{"num_hidden_layers": 12, "hidden_size": 640, "num_attention_heads": 5, "num_key_value_heads": 1, "head_dim": 128, "intermediate_size": 1728, "vocab_size": 8192, "hidden_act": "reglu", "norm": "layernorm", "norm_place": "pre", "norm_eps": 1e-05, "positions": "rope", "rope_theta": 5720.0, "rope_fraction": 1.0, "qk_norm": false, "attn_scale": 0.0884, "bias": "none", "tie_word_embeddings": false, "parallel_block": false, "init": "normal", "init_std_qkv": 0.027, "init_std_o": 0.027, "init_std_up": 0.027, "init_std_down": 0.0, "init_mimetic": 0.5, "optimizer": "muon", "learning_rate": 0.0117, "beta1": 0.95, "weight_decay": 0.034, "lr_head": 0.00435, "warmup_steps": 200, "schedule": "cos", "final_lr_fraction": 0.1, "batch_tokens": [65536, 131072, 262144, 524288], "max_seq_len": 2048, "doc_mask": false, "train_tokens": 642600000, "max_steps": 2692, "dataset": "wikipedia_en"}
MLP neurons of a small language model. Each row is named by its layer, matrix (gate and up: input weights; down: output weights) and neuron, and shows model dimensions 304-431. Each number is 500 + 25 x the weight over its row's rms, rounded and kept within 0 to 999. Numbers have three digits each. A neuron's up and down rows have the sign that makes its largest values positive.
Before each neuron's rows, "fires after" lists the tokens most often just before its 100 highest values on Wikipedia text that the model never trained on. A number after a token or word is its count.

fires after: "." 45, "==" 17, " " 5, " ==" 5, " =" 5
L6.gate595:460553514525500511473526458486443526518505522495501474505426514496484518535478441514499510485510530451436478449511534548502515472520510523435507498492485484495463539494492508496523499511439519507487493521494531510449502505534530467516482506506454499530505478462454514522463493533472513480497524525516462497504522484487494465482527509472503497491524505481457529488443546459480509534475
L6.up595:481495515515509530503512504496489531510503508494536500465505478524461514457512488536485508499524439564481511481505534524517477504515561543515481446465513507530496455521473434456501491509535498496486565513482462492470497457481484519542489496454503577529519514471455503449485492479432522464498518463477470478522472496530522493503523476490507479527444479518447494471461515451486464496501
L6.down595:521519483508480499499450510524533523506482526545502480515475453544503500507507487492507499484532495468463494517510489454501497534492539492499480504479516515501535472521461499489484496482486485474529530540514515524511516484488548513475506477473476498511459510441491538510543450514497510504533503489504539542480475497515492500459516512476484500536526522508463495477521500504461498488466

fires after: "." 72
L4.gate1178:501485525503496516532533480532556521516489503490510466469488508478458507517548509496513559472578526491478565486523544499527467504534513503503494484476455500501462491501517473488469495513490497533474535464513492504486502505523483532484469495471516489506513495466518522510534479517459549479491530512497521553510520474514529502516509515512495497520484491528530528523521477490458502463510
L4.up1178:498526512540499503484556501522519527535471477485513486516453494474470483531565465510505465512508500507477508493497515536487485485519483513498519479494505502482500492479436499492524484490442537517481481533459515518501513495495498503440489537500495513546481523504537524468517491555488512486494505445520444526482482510516470469495514492481469515482518479515477456465500462546481460483479
L4.down1178:528505514500485531465498490503496504547495530451471516477484524483552510529523498498502461510516533498486524496449515482544505456485492513461495483491511456480473499500468536466494469495482503549495521524458501514514477484530512503471509483525470503534486481509481477466507520491493474483553473475551480521513496493502471501479527520503471497517460471506459472475492500473454491466476

fires after: "\n" 40, "," 9, ")," 4, ")" 4, " is" 4, "-" 4
L6.gate792:514510517483493499490494524504539504526517507571483546514497449509534465449513532512523498527490489494483472525534497488537502531510484507540488530519554487508445520512515482504481515498487514521552546470503488500533495530481504528520512487516508530496530471499473463516507512504523444491493502539519534472491498526492462542535472548527506513486513504501484494470470483522529545505494
L6.up792:493566497530510496534464488496496442521477521531477491511530479487492487518461456475503551488519475486479497497491526452503539508507462547539492519516473527502503508519508500547508505448500515492483501499503507496544518519480514552540496555482518463512527521468484531499505547512487507501470528485478482491483536451485507501505466496510509485484491508514499468481554460496515525532525
L6.down792:534476458505486492473511531487496480477492476527495544485479461502541487521510505520447534542486462434478488518497492497528531475502513536490500493494541502516500539498515510501511463517487459519476505512523510504519496487482500498556490510514486470520515430455487488505491523514509474499499508520533446500464480502500530569527485498498536538470492494465475482508498464495468503520522

fires after: "0" 71, "9" 16, "1" 8
L9.gate937:507509479510480503478534496511509514487463494461470474494491484479498528495517497495517514520489476457490473494511504478507515485472516474504490488535523506491507541532521477445449482528521517486483556490521464517524519521511487509501479455525508477505485468508499496494516525512533498478518553482485559494504462528492501497498499456484499474507469483525474509542515480514513484553539
L9.up937:519516470511517515514511519475518504521500505527482502508515517518504449464475483472500489500517447494488505473530500493455543504464486471522517518506476459500470514518547466502510494496506524485482539545501470516487482501528481494459501448535527500496518499492494495482507504503480489470499528544450592461505482519488479548494486506442497506490461452506466529522480517489499496541520
L9.down937:528493497460522556523501505535446530502467521485508507495504514496509512485543513498508511504467534506510505494485508480463529548493483491511504481489503461489466533534492522516514460536490530568520527500557479530487519477475475525522536523522532482504501525505501491509468513483472514489482470527465511521478506475518517504486508519512521573506474470537496474555534482460470471490424

fires after: "." 83, ".\"" 8, "\"." 7
L4.gate498:498530494523467484531507508480506507519467500464466532503473471481516556500509453530524487535532515565486518480501547506481468440504478537553506460531495498512523485489463543442533487475472526504508512503487522517470486500498479482496501499466510494569508486463495503515499486575452506527516507546499486537533479510509524471506521486536490500454499490516469449490484466524534479467521
L4.up498:494515505574512508477525505502503481510494495449522521486502497562485484475520501501520472469511572462482513538514522570487502460476562484504550469480518511497469522483491477477488518558467524507507519517510487518460509456458529517460460524458438487581485467488496543499507513533484516491504549498510481497499519507473505455460518536523471498504540489528473512505511474503467501477507
L4.down498:476522550495503548491480490475539556477477493478512512463497468552474539482472494518543490500470568517471498466524524471456488486474511485497532490487493512482516500505467511457492495530495520526505541492518492462499471506532503539527541482518490479484457551552468514520569472524502523464482509508517478459475503505495503524473519523481503499489455468467500507508522524470492511520498

fires after: "0" 52, "1" 15, "2" 12, "\n" 10, "9" 6, "–" 5
L4.gate612:499489541486457466499540494480488534507481473530498480483502495522492531470535507519510493459495515497507542496522458547515495469532489497511471501481471511423487480478515479523515508507448510537511506546503507468505510525510492507489524554504483494493483559503486505500468469504473519509500503483488468486541459519498490520436488464468503523552505508522500513495501494499494505474516
L4.up612:519497500503494490496525472478495511505452494497512480506529532500516528473537475538521427466488526497502543522493489532496519429477501492482492497499464474453503478505515539492505501525467502484498509533472521470476537506483509513465507540481477485508509552505508489475508502503498512524540482486472484503494484523522517500513478476475543515494502489517471529507463483483540485535504
L4.down612:518502489543513478456493508512530493489476496517499508467497524507519522507470494520505514515488464536470494521554517551479553496477507457509539467492498531478516494501484534446496495530527503487541489500461497523486484537494519514547480495481497486471531485519481539509485473473506509469506533473559468530510492508474530526479485520465551505527532509532510491468506554541504475485503

fires after: " " 32, "-" 11, "==" 7, " St" 4, "s" 4, "en" 4
L6.gate964:487481433517541514501492449529481526453515535521477522474510551529443469508502546479499516508485551521510471501524540461496477497474464459469459480484510483506444504501477472489500498501535524497463530517501535482481505479510457500505532510519472543471461552460493513534485463491484538488531513530489501524518514495491473522472484505474502494482456503460497502466487494514470506486510
L6.up964:467470532539531521497515479505509525488514514494496546525512510493472477493469509479552549492496539471497466523539494489526488441494505518525500500476477496467492481513465528490495484511580499517508515541481534516500511520470498487469530487491520562467524538465485503503488510500492478460541525488466504554538477470480466520465467488499472535486516461446529496487468487471494484520519
L6.down964:472466459509492506519475468533518506495510460472451462471487521496475486459499478527473493497517528492493495497536531501469438542505511532511439503513511520475510484498535491531492488524532508524466478488465494532533497496510479481500517438511472529463508537501455485511527485516526503524546488518523512481484488503468519449499539415508470531544503474466508506488498498496490481532501

fires after: " |" 55, "|" 13, " " 9, "." 8, "-" 4, "\n" 4
L6.gate718:509533486510527509460501537498479491490463499484492468494483474528509488527499496506502537484533508485523499479541434530488469502484451503511509459561516494508547514516538470574518473519496494498490516499481554469476521481499500465502455485502460473483536509496460499483524494484530518531502514532521498495497490524450513528459458508501489476500473526486496481497511525482483484542517
L6.up718:503526479488547498466469521512479477475467499482494461480504517536518496513510474475527574488547537471500486490517470523498472488476457528501481469527508522514527511496518479545512460478493528475474521487498527508460554484512492484527473498514449464506515504499450527500502488488485515508524478524520492504510471509448528522480466496500488486477504546516524503494506532460505519533516
L6.down718:539518512513481467477504522454485485542512524503455482513492478492506511505539485495495509495487510471498482505559481486530551517450493496495474454522492472542537496534529487470510488512509506534514513519507503505451515558522501505497499508498464487514485525501531528480491552483484505533539494492475473503548484477524487519486521480516548502516445513520497518509489497515517523530526

fires after: "\n" 32, " (" 12, " \"" 9, "-" 7, "===" 4, "lo" 4
L6.gate120:471515535494530512503459497525501506491494474489479463502498501546453490501509471496528517494498491506579529495513511463493482521518487521467471528495510510526519550497481460466527477483473534535473515481552476497455470483521504503533514521495453555492505507478500469518496475486478518505540482502521476504523495515502520501501515504482491476524453541517482479513509457466467478498481
L6.up120:482472424528522522485424460548482553481517504506481497471506504493455490495522481508506481543493495503511502518492450482477486459510493502504476554469519487476508522530496508538493473495489469496472456489497520535497474502546533526504478500454450489457540515498534510512473500466488467509481487548516517531564485535513492495526544506517510520532483513511471489465504518531498483511509
L6.down120:517446511473518470481462498500495495474453561505509466510485505530500514544520492500503503484493478525472482485495509495549568494500495484473462493490485516484506482506460459499528508513500449502492475510524499508502533443563473477496503516528497550520515502488584485534540429478504482466494487447484491497511502468529468476504483530546501501504543536464477483494507511423499466512494

fires after: "\n" 98
L4.gate1165:526484519506520505504515463479485489475530475455526455481463476500473524449528491481472459500548528524471499530496450550525505474483536463538537495538520469491451478496495471490560530485513538590513512521494562452493490502532502537486473479540484483497525520508485484488459505492464517524487500474487493518480475539513506503525481515486506497535524539475453458470484530478501492458528
L4.up1165:515496487527507488519531468474479504457519499463502432476478474513498522459539497463491475524535550500493512531478451559542500475493548461551524504510510479474477479513477476485534528495527536537490486511515538447497489485517479534481486466522501494489518493466459460474451531480473528516482470454507498513494483524490465509551465517482478530521501529488460448483480510518478515476496
L4.down1165:538502504513504501468524552521489511470508497484461561498464491518513480490481502485513504487517506503486525491542493539526599468518541506518483498517479480482506493472497544481535504501509513520516514513474499527552496525536463505482504500506509501484482486499471509517458501497492495500477472528492500480475528481497530487480486480512493505516510529527509533509489469515530514504493

fires after: "0" 30, "1" 13, "5" 7, "2" 5, " All" 5
L9.gate485:523508509482525479516511520509506512488499472518505473508491490475476552458502490512496483488455525500491470484518492509485486519494465490525459523491537525502465500497528494489485531484497508502459520544508474533478503487501485507512530497536513484525501500461470550527512535539481477446541494469501464508439508484501512498473493507497510499532477570509488547539509493499511474488529
L9.up485:554488486481527461537483520533462513491500501531467470478492471455508559499482505523484479494487478515467495451511458523483509469470419477531458520522514523479460494478543516513503529493534514504483511538499480527504495508511505486459516503527518447528490516464496527534507500517491486469523517511485464497447502470496514514466490494493494500525482520496521512507488525524516512454527
L9.down485:521505515524478520501519504508517476493521528497521526505499485514479510510517495526524497491506506506522458511478554500508528455510508495492484513453459491476502508504480539491507449508543532463502538499500470478473496521514508499490506525495529517505480501542491511506496513510504558484482470506455520506501520479538527522525525503466438468527526523475514478447495499501484520514487

fires after: " " 40, "1" 33, "2" 22
L9.gate586:468538540537507497519466475456500485508487479503506508501496510500473515468430539462497512522473489521421527538541470488493468516454559472513521459501458507502498494527524493490504484541524506516526519546499475525457484528492497535529471466501500486440476506505514483517529503462545526500507470501530536482465512494485560488504521482518477528520467491506516472514477483459506477482512
L9.up586:456483486479496448545480483484513509481514515512471489447540461528583434474526521499545509491516482528499529491456535512552501534483454481488509515501540530516535469482515517500512492523484539499476519475456479487481523521494513515499494541544494516514551485505508451519508459516491510524473515506496508519495529522513507507516478524530521535482532545523490511526495460540485494433504
L9.down586:442498522476518494509503526458526474535516488527512500502476535476526493490495509490471487490488465500453501532548459498481567501432510479559526481493484501510465521491507507451504480494484520497482478544534514525492542512504501520487490521499489507501466490496527493556462463519523516509498510466508520487460488475484502503484509502491505474515518511495537486471491485491478469509490

fires after: "\n" 24, "|---|" 12, "|" 10, "-" 9, "---|---|---|---|" 8, "|---|---|" 6
L4.gate734:524536470461481478496492487493525519505471502516500498520519463475497501495487524478498514496538500497495533543462464519503487489491511497520488450559491526472495501533493495520512519482474460528499512497485527471520498498505500474522537504513504516499508511516490543490515475524455500498527505507476502486483522502522501507490465477498477495469506483502493483490487502484475505488509
L4.up734:507529473490494480484489479468487478532495475487510515508525459508506531498493476483497520461508506487500518559471527484508473527472520502490515475554517558511518475534487508506505510490479497521504521455468545517545495514508533458531529488504493473511496477509477532466505505515444496493497473529511490500471526509509544519502446512517503511474487494513514509483545490507464492520505
L4.down734:465539495503478513484495507496501529489487500521545497529510480483519469443485488523459499482504539534533474540468459484483484511494503530511528496568506459464464482496456517478503447486527501483490527499504489514531512494525499518498507492503481514506514552534501560485471516516533505511506498475508468468512479478469533527485428434500531457511514501495498479523519503475503514529510

fires after: " " 72, "–" 12, " (" 6
L9.gate1093:517504494515500504531494485484484455525535511534476506494508511472536497495532513512466472481476498513481495438492499463474468521518544505552483512510503504483516502507544541516461504531471505504543451480501523507485523527533455490466480473538513494482511515460473508515497472488478500563466481456510519520540512529550488512481558548504461542504472515537507493471482530496532516518472
L9.up1093:523482518556506475499517527508475501514503528536485485496487522492462517479539515497489498529545519502532527471468488451512513520518501507491487544485512446496535538555543532496467526497484542523551485497499539517508517527536512493549495466501491474515498509492475513518513537532500526516459537454517465555489486510530516502490518492487477552490526542545522508488523527477504478510543
L9.down1093:481489483530516537513493499457540495490526478455512528509508515465502476529526471482505510511471544495490487495507486525498442494486463492526466439500526501537497478451472494556502463501482457530500515501468496536473459553524478528565510504498519491482457496529487522485551470488504488464537484513482457495544417488468482517499490528526471550505511552497513550505505547501526511522497

fires after: " " 20, "0" 18, "–" 17, "1" 14, "9" 8
L9.gate1489:519469523492451524517483501492502505478476486498526470490518521499531488511495550508508507508520477472488511519530503540465476509495472527516518412511516523558511469520500491483502495482479485512490493471543500492530523499516474492502489500513498487491461491509506490530482507492476511520514506484528538497531509508487478483525527513486492528520509540505511493506510541484516477495519
L9.up1489:472493465493470491479480523519513512498524477509459479518492558482474503495529492537489516485491532481453530471506434511509546479491469511481487515457493457507505533477488543454427531512506522516471525501480480512514537528503509451466505462478479485506514514483538512512527526541532498492511499503487530477508530510533474487512524490464464511480500490515488506507498503489448512498515
L9.down1489:503487526556517492525472480461492451532524532472514509476508525517506499524487531522498477491507489479450495480490522531500499481539531566542500528478536485497525503508532490496472509468504508482517528480526481559543514483488475499509469542482482533502499503518490496468501462526506468499526509496493478479470499476519474490467493509510518537539495487491460533493509497548474481465491

fires after: "." 92, "\"." 4
L6.gate1617:476496532526490536503462462512506566523481550478482479562483508488500515488526532509494513478531492497515507495462498529464497454507502487483517476518469519458482505483462468495489500504494490501497483522499539518501512467494490467520501487540482481567512508502543547515517505538480449475485512467497455540468485492525484497525528479515481451476544523493448510490468500528534502486510
L6.up1617:536490525518493504514506455499521524505445493489526477513528537536465491485489463495540456471528509481475484467482508534508506484562477475478462510503485507497506507504446496450514476524466476491522493510514517507491501493504503492467467493495506507546506510499566528522445506531465510481515497502493441567489457474548517521543520489524463500515519482518390468484520494505515513458493
L6.down1617:518531526483504509528499481494497483476517512511488538469500509527515506505494539497556514486504509487488511488465439515479509496505499489477504486480477485499476504479493440499505449516506506484464532518458495510514527509493546480528485558471481511489506496505513518472467507476448467474498441492511521548473533505516534497505497459484505506538530523491509448508487551529502464500495

fires after: "\n" 96
L4.gate301:491508473529497488480502491428516501476510498499494482503518481524482482488515518487475514463508478487529458511521485460529510462515490512457482472502543487480501479520478538474508504524469528522470491493483502488511541503491442491521496471524491498474511499514499506511522508515484526492492570494508497523524488486483466489555531516487487494517477509502526505520497494460497517513477
L4.up301:507497488517507485482517487473509509459486497500488477492511500506500482473504544482471504497513494504538465525531507489491534489486487522500542500494544468511473513526484519499514505514495525538506504487479506487500540513481441507492480483541503500504500537494474506490494496535466517481503546516542493492533452502457494514553532491485514513510481551488531504487481500486478484518507
L4.down301:507494511453496502479508485484510517536522493523494518475520492533481521501511535495502512471504521454545498522514505501499523532561497485487538514516498507493531502479498538484444474511499515528468510490504479531513495492452498520476470507525486486470507488511476463510469505519500522472473488486492460504491472435465505526533485482491502511513491557530474469518503429478566496470463

fires after: "," 21, "0" 14, "^{" 9, "3" 8, "2" 8, "1" 8
L4.gate150:483456499475482513510473500478512569497531505507504504501513500490527489495498459495513465534510487476467575507485495516528471496458505555466507506497530476509494547539526536480496515513519516550469508521521486500477485485504522452523536474491478518473463515523488483509488523542463475508561510496477503494519494501566491473485491517535501512513471529490504544467507532510472443544511
L4.up150:509485549420452482486488522447508524499504479497487455516473497475473504493534467527500465515486515532460540464500502494443490490452515567462481484508517491457482516526536509490488520563475530489502483481462532496460476544503542485500504498485484495494494537494527482507518518514501529509520477523491504498480472482519480502510480505495541521512525520533485559499477479462495496504539
L4.down150:497482502453474506483497492483511464434513464535512517474496471466480489561532516462435502510520532513531470487505481507549452463525431489464501526511513477471507496498486518521536510541501536519510468499479476501495513480506494494521525492507516528507496495462499470519533517501454508518492512481539507478524528466460523521547501442458502518496489486506450476474480467466518496484439

fires after: " " 71, " (" 7, "–" 6
L9.gate773:513503505501507487491539518525444494495495461503544496476528496512458535495483515492508539497532491540513529515502509424493484446490469489514476531477532477482499524519506521512530516500496502542508489518451463491513472515515497489514500532455472512478498528503520491502487499487461447495507512508527544511516488507496478485483521548481509502490485461507521484507509457534511545454483
L9.up773:496540462525481520513523515534462484534468518476529467481450510498469447508519530489451451451493510520432478493478530509493489527498542502460469516493492487507518520514518539483500519534512482466522449494533501492514473496497483511499473520472497510497491559463503494482465463507454446477433520538541497537523482547478509512524531534477487481509480468502451512509465533515493484503488
L9.down773:506484519463493517454499469495502533499497520504482471484508516501478500532503465509544482468480534532514514481482527456507525530489462517544498480513506478474531471535507462473486496509516507512518496511534526498520459542499503540528503503512476535486516467486481490555519489481478470490542489483536509477517509475515458497449528501503496490505450482511475554542513472481513514495528

fires after: "\n" 75
L4.gate977:497509522497510481547508505478466473482521499517507472496492488508522505486532504495493510475516475558493490542485495497511543452544523516514538469498510504482508496478497566509569505505542483543552513506523546486510524512541518478499501464567526456540496519511474478500481517503450507533503519498499522496488487495498528547499557506482535472530495535468530498518476535477474507463464
L4.up977:493503533495512464533521525497467475471523502519513470508514503513530494494489504477508495495508491565484522541485508481504523447554508497505521465491527496496508516488486572537548522520510473558542531480531552486508530515550502459497513475565525455533488488510515488509496506486466512531487510509480484494483503511501493528501548493505538485501544515491510476509477529462486514477453
L4.down977:522459520516528457488510506480503473549565499498537511502505465485525505469514467516510505477492509487516551501506481519523506507500556469543493485537489502513522499455509497500511463489493506525524499474458494494475506543526490500516500501481508443483527473467445493525513506517516530476477501451522523511510491517508524485461511498473503500539499517479527490524465506533511517484470

fires after: "9" 16, "5" 13, "0" 11, "3" 10, "4" 7
L4.gate655:524516485444495513547471501501492489524460500458528498569510492448478497529496517496469511504471527506495487522483479498511474502515476506538468505492486497471503485505511466493504499533557447467492477499511443488486540481514487508473501496468506511527522543543464505510507523511474534509556473504473445492476521472431520544507496494500514484543479551486491497516504540529498459491499
L4.up655:579528424475493503515477476482456485524489500456496494579540478466511511507474507488503519473501559513509485502500504454502501505488484506534490515551500483470514519482529461492516496544516455479474462487516451456458515446524512471504489499486525544494471521515463494512524531505476506514508512528483467452493496488468519548494524479457507509524523520529461508513516554519489469503524
L4.down655:506488488508494469515480479535478504485470486504559448514528478497491494473490465520476527485527487493480477487491465497526530492486513493505459486519529506497535544543487518521489477536512501486489503495490515478547475504475443512510489484496506496503509478529526486500497477526484488521491487466476441545508485491501475489521515503505492438542509519464442518529471509525503484494478

fires after: "\n" 65
L4.gate224:509474518522522484505468497461464500499513515474522471525510482538475504446447505525487430525503504519505480539487496508512511549475518523546493443518481501460497460486510495535529518486539514516519498469488510523473528484557469488523495455496533498464485509503503491510492455475449496525546544494526487502490503530504508448511481513500503498497504516488499503462512543489504491466460
L4.up224:487512491572508478475443515463457513492529523506524540520467522513497473455478541509481483508463500517508479510471488500510504536456538567538518443516505552512531481483486475529539573532514490499513489502533483564501502485560488495529494509495548500495498484548500507548508471491461450542506538484491498497453520513531510468465473498501508525494515494508471509476484551509496492481484
L4.down224:548489522471544470514487486451486511518523498434490482478455493491526481483490495505487467453539520505471474506490449510481551511485487510510520486514497537519452498489533504438475508511525528507497473513532503486471495452486488495458448499460513503507526526412494530463471510498508473501501490525515490483461530487505497532493480548482561473510534489515508524509515493515520498544526

fires after: "0" 60, "9" 15, "5" 8, "1" 6, "7" 4, "6" 4
L4.gate1358:539480507443484508469494554487488513492485485541510479527493497513491492474479507519498481479532488507462503488508526501499531472503497510474517490515501518518455511488485493469465491483498556461499521522503495480512517498468480514515490487513525495536491508481458517492539509475515459532457459489510466503514440531575469510491508504502482537524500526497507484488478540501514546498534
L4.up1358:549469505429447497476490504522497509492539478509486492504508490467491526494481498502479470472543479493514475509524517501496497493508511543521463492479549514505496555466466510438488532454525531476505534477519511495501572521504435489463479514501517508538483490496456512519550455520527517504471473508500469520491474528518480518515500493493477557510467507498526468494443508513484556461526
L4.down1358:502538529529521508544470530521481525523492481462513524496509492485518499460545483494503482527550481497475529479514524443503524502448442516464519475485510493532496485516557504448484537498503482467523469513477537570495533511487535515481496520471515568533480495534534477499496559466455519482497481482488546503490455475526483478482472501491502506505505519519482509468497501480484498510485

fires after: "," 54, "9" 7, "1" 6, "0" 6
L6.gate46:509474511474513451548505473494505494504472523511533457552482457492473517486478449470488492496471506510471520481470463456484478458485517490541503521486498491503466534531511500491489546507507475530475508518476480526511488498500505492504508509486515488485423521458477510491461516471522504455511510501499515554529510513501521511534513506511502532476527497484485494526478535506478541490470
L6.up46:497457550444489531525467538486487474505482491515485496536489466511528474448492486460510469512518491530461516483444515480492515456473521518519485499497518517493443534540484505483481516502543521499506474551520452500490511506489488521493490519478518490498491467512506489531536508519442498503509500507496522541527496489532510559500468513520518516523496498502536487521480510494484428505472
L6.down46:503503507498456491505484448480479540461483503512526532513478495479506501500513483484467486466495519503492498495510483489508505493525515474506536497476497513488498504492464513517509515534508503482490462492515485538491494525491511483511485498486487489508500474557541523513501530513534507496527508541514552496516531514505485514538518506503479477515460522572546478549484496520521471525493

fires after: " " 64, "–" 12
L9.gate1012:485463503475519560492508536453518499503507482539493493511479517531539507506520507514495498495503486514533536499503504489499481475528486504507469538506471489492520498527466498498472534463483497472501506526466513483498469482506463538489509479508458518456480483520487494472496469535464538499528504483513478538513527513477509520472466540520515492553484488483534479493487494506485479485459
L9.up1012:494450495544517476488479501443491487494533505510479527532493507501479515493550487503508526460480464532535511493511459518531488470543530526563504523462522491506493455505506533486485543525480503534451464539451501455511532513503486482486482533480475480490503491516518518534508479491510492526515474548513482549531473456475511484487497536535497533477481522457502517483520545491558508512531
L9.down1012:506493500509562449525523490493540491494508503483483487505472503495494486496495467514482511562558492466506505528482523496494527459422491530494491531505539505524456480492554513483502485546500485509555508530501500493534488493513460432527534520474501501477502483463507504510492544510507485498481471491523543500505527510509509523488515513503458485471454526466551474468514504513519476454477

fires after: "\n" 34, " |" 30, " Position" 5
L4.gate639:470482499497493509501509499518454509511469477518472491463515500481542502500496519508513527498536470485465491493535520491459513478482497582530586513507519522509501466501516547450543524498496503520487498499518453461488523505492538463475560536534509498490527493497469544523468509472492502548504517536489494458496532516458516517519524470496514472476481511536499540487486536516501489491483
L4.up639:467465495498502483489499488520438490509500472466504519455520516505534503485523498515510510499534485500468505502506514487500527484479517579530610528510518488525515459510518542451536527492483483487513516511516456459465532494500510463479555524513499479496532468494449527495471490489497492533506518515484485462479499521476524546518558481507511490500489475533510572486501530526503497510479
L4.down639:497434476513519507509523471507548475490504504511459512460537476492523540530489474510496454531539518524505496503473515490525522492517515512437534513497524503493513459529509504472483473473519480498499481483504504511478483499513491434436529516510496495552540492507503521555497509497522512501464501554490486449502497524501501511494505499536527530517503480543506542457540527505543468544485

fires after: " " 42, "0" 17, " |" 11, "2" 4
L9.gate1368:530475506512498503511523578479486508497520507501508501493526482480528500532529488478472521498557496535490473478482530485520507498499505513510501534485508503500487491535523499484496511565546559472512513514492452471501482530492514484507524516529486512535482520536491486529510517459471507530503477505495521508488495527485514516548562529524520480534507508456504560483516529494488514476517
L9.up1368:492500516455504480489496527476521501479536507520481513488481500540500486481539512526517460512502496467465509495502489491471477504539518492483509454512478526492503487473531492511450529506516504487431519524475490556533516508499540469496480525509499484513468518491547492517500481538522533506525538500525532487476492521520510490479505487516490520498526514506505458492460494488458496499533
L9.down1368:499505491532522467454482470510504464523471506462519485503529468518481504467496503483543502498526488499477481487458496465450567480488513474467463520518459519507498485489486511476543503494489557543527482532509475520490515470490491495508540498453477519498487500505467484505503507524519506548511517547504520486513568484497542493458473516516546528505520505500521498497529472459538496532562

fires after: "′" 18, "3" 16, "4" 14, " |" 6, "5" 6, "1" 5
L6.gate827:468519502507479482556446504482539496504470496502545472469450520479496549487498466520483505488479541497524452520478528470476515505487478456508501497525515540500441503509477523522477536559532490505497480485516501513540500490533517500479501493578495528495529512513518510495525515486475511499523504517491506519505508506530497545525475461496500466492553515491521504483511535503487471458458
L6.up827:482490496515487494543482523476530508516467523527496480471487517517483555444495468535449509451491529476494493539499489472481522517477498529474473526522509526555533526504488479506474536500533498495501484467505504480491511467512474477517517518559479515505500498505514509493525529461466491498491498486538480529499501509476485500533512488484513495478527521540485500512467509519459492438485
L6.down827:507521462518495512469493461488505466589515501549480513488484491513506519481485501527495486470466493498479457571494480519488488483542504494524436524484517472500483533517464477522490498481492483528506504435518521455520524506539573503533536469493517552522523475548511521510501473476496457503501511470470544480478515482489516529508531489472486515504560511470502507488525517515519512499509

fires after: "0" 34, "9" 28, "oc" 5, "^" 4, "s" 4
L9.gate1649:525480494451523529485485544486490537499509521523488462479498525506534508516445545467504492503522452487503480559537479479447471476525493513529538486511479523498488491488485499468514526496504474544498469505529521515509521536499499530534512512515478487483479514553498493487488476503496495510532531526507518500530515458521481484490503497549482482556492502488518550518513488520511477473533
L9.up1649:540466491499455515500458482487502496473485475470500542473535478489500494478491514471472486486499520506483565494526497480531522482523470509496503505492502534502451503499514455469509511501459530502514507486485478497480512512478512477489473499434461511491553531486500511531521493505514440520466456466475518528490504492507534520522472460446477484481464543480507525533465494494480494519545
L9.down1649:471496501527469436539521477501479484485462463473522524498506539487528464518517493530493545489525524559494470497477479495447490528484467513499487535490482468482446491511525507457494500521515492532494502493566483502516499464484535457507514508526512515507474518512511495478491492511522513506538470498502544511488534539491476474436521470465522515463510521502513528459489540515551476466489

fires after: "\n" 40, "==" 9, " " 9, "ult" 5
L4.gate342:474507527481494496515515512514504498473516520508526506504477490495519484513539489495501500491547513543524474458509469485501482559556510501504479458484467480472525481470539550498517483495482492492503493501447537515491489521473466467529525455508529458477513508491504483502495528461482437539502543484540555507499465491520512530486470496498526520516490537481478501493542495509493503494505
L4.up342:510501490497480486514525482466482507502529528514543500527479484501513493490505518500498502491512505531547459472519455487505475536530559484513510469476466507495532494475533525478509485494510492477529508512441499510509509513489477482530549486512527444495510532523511488510515526499470461518457534475518552491488493499539510545494457504512506495549481518514499505491524493504495520505513
L4.down342:524487510511511462511493482525493496469512510492465478472493469473541496481462516536511498510489446507543504508483461532510522506524521489533560494503491477488466529481529518526500469503489475501498458483473519487540502503549500492555517481478552505465498488508490521517480507482543521526471535478511516494493549506477505503508477498483518505518508494506478511514535527489474524531510

fires after: "1" 18, "′" 17, "5" 8, "4" 7, "," 7, " be" 6
L4.gate1585:500540496512465495463509486533516496467476513510491517470465517457468530556496460509472476463484497469533492510490479445512503493524488468493480507511477525503481565493482550519485542515519505516516474488488500510429505509513512508490533495513500500533545500453477488456516498502471492513484459508527504539481474486480482517507510529536481472456507512506500464510494549472478508489506
L4.up1585:486511504533478517545524482548500536504518525496538496482477530454488459488469488456487488498537493506515491496465473485495490484493533502546501517521503503513505520537456491487496510508501488519487497492504519484449498480492535502503506501505494501487543480531505523489463518468474547495501501477517478533507490483506501484460539524489476498484503504531508498512510505504486494483496
L4.down1585:473535523489508485524525515494491496531488491513488490518477533529502579436498506503499448484473532504529491482496455500542485513526461495526533492452545513498552531488452527507529537488485500491457431508543552507501512484491531498471527492487495497519493560519500491506471514481525467492479503512498517486494539490480453529486488495505506544493539514452493530484489499531475486492532

fires after: " " 64, "1" 11, "2" 9, " December" 4, "9" 4
L9.gate1020:489505497494472514511501483517560511482520496525492527490514521477542523505468519501458484481500505497511504495540497474462477540527517464529480509476519524519469455494536477461493459483527488510515509503543522539484472496480515490479477507496514524505487514480517497501529464471500505499541450533520477513481517507519512516524528459506483537501502485510530527535474464480458480489468
L9.up1020:472489467464489469527496527522510494535534513526494505525491484485531544484494512516501466514511490486548473515465493519529499515531539454522478485500486481506490502486475453494492470502507521475456481479468531533506477489500492529506534501514510495503521501485500477481518509511510525485486506528503531492443495511496500483491485491501449524512470511491526528484517454453480527477466
L9.down1020:474514494517485495524521519486510526547477499497524467525511497525505489479476507506473519500484490514448561524516479510499496484526461495523489444486492507504470498483528513488486522543461495488507495524479531491510512492472460499497514460483470452545466448505457468486518515529499510508516567531507496437546478491495535515520526467557508510480494547530520486480514516468549466513454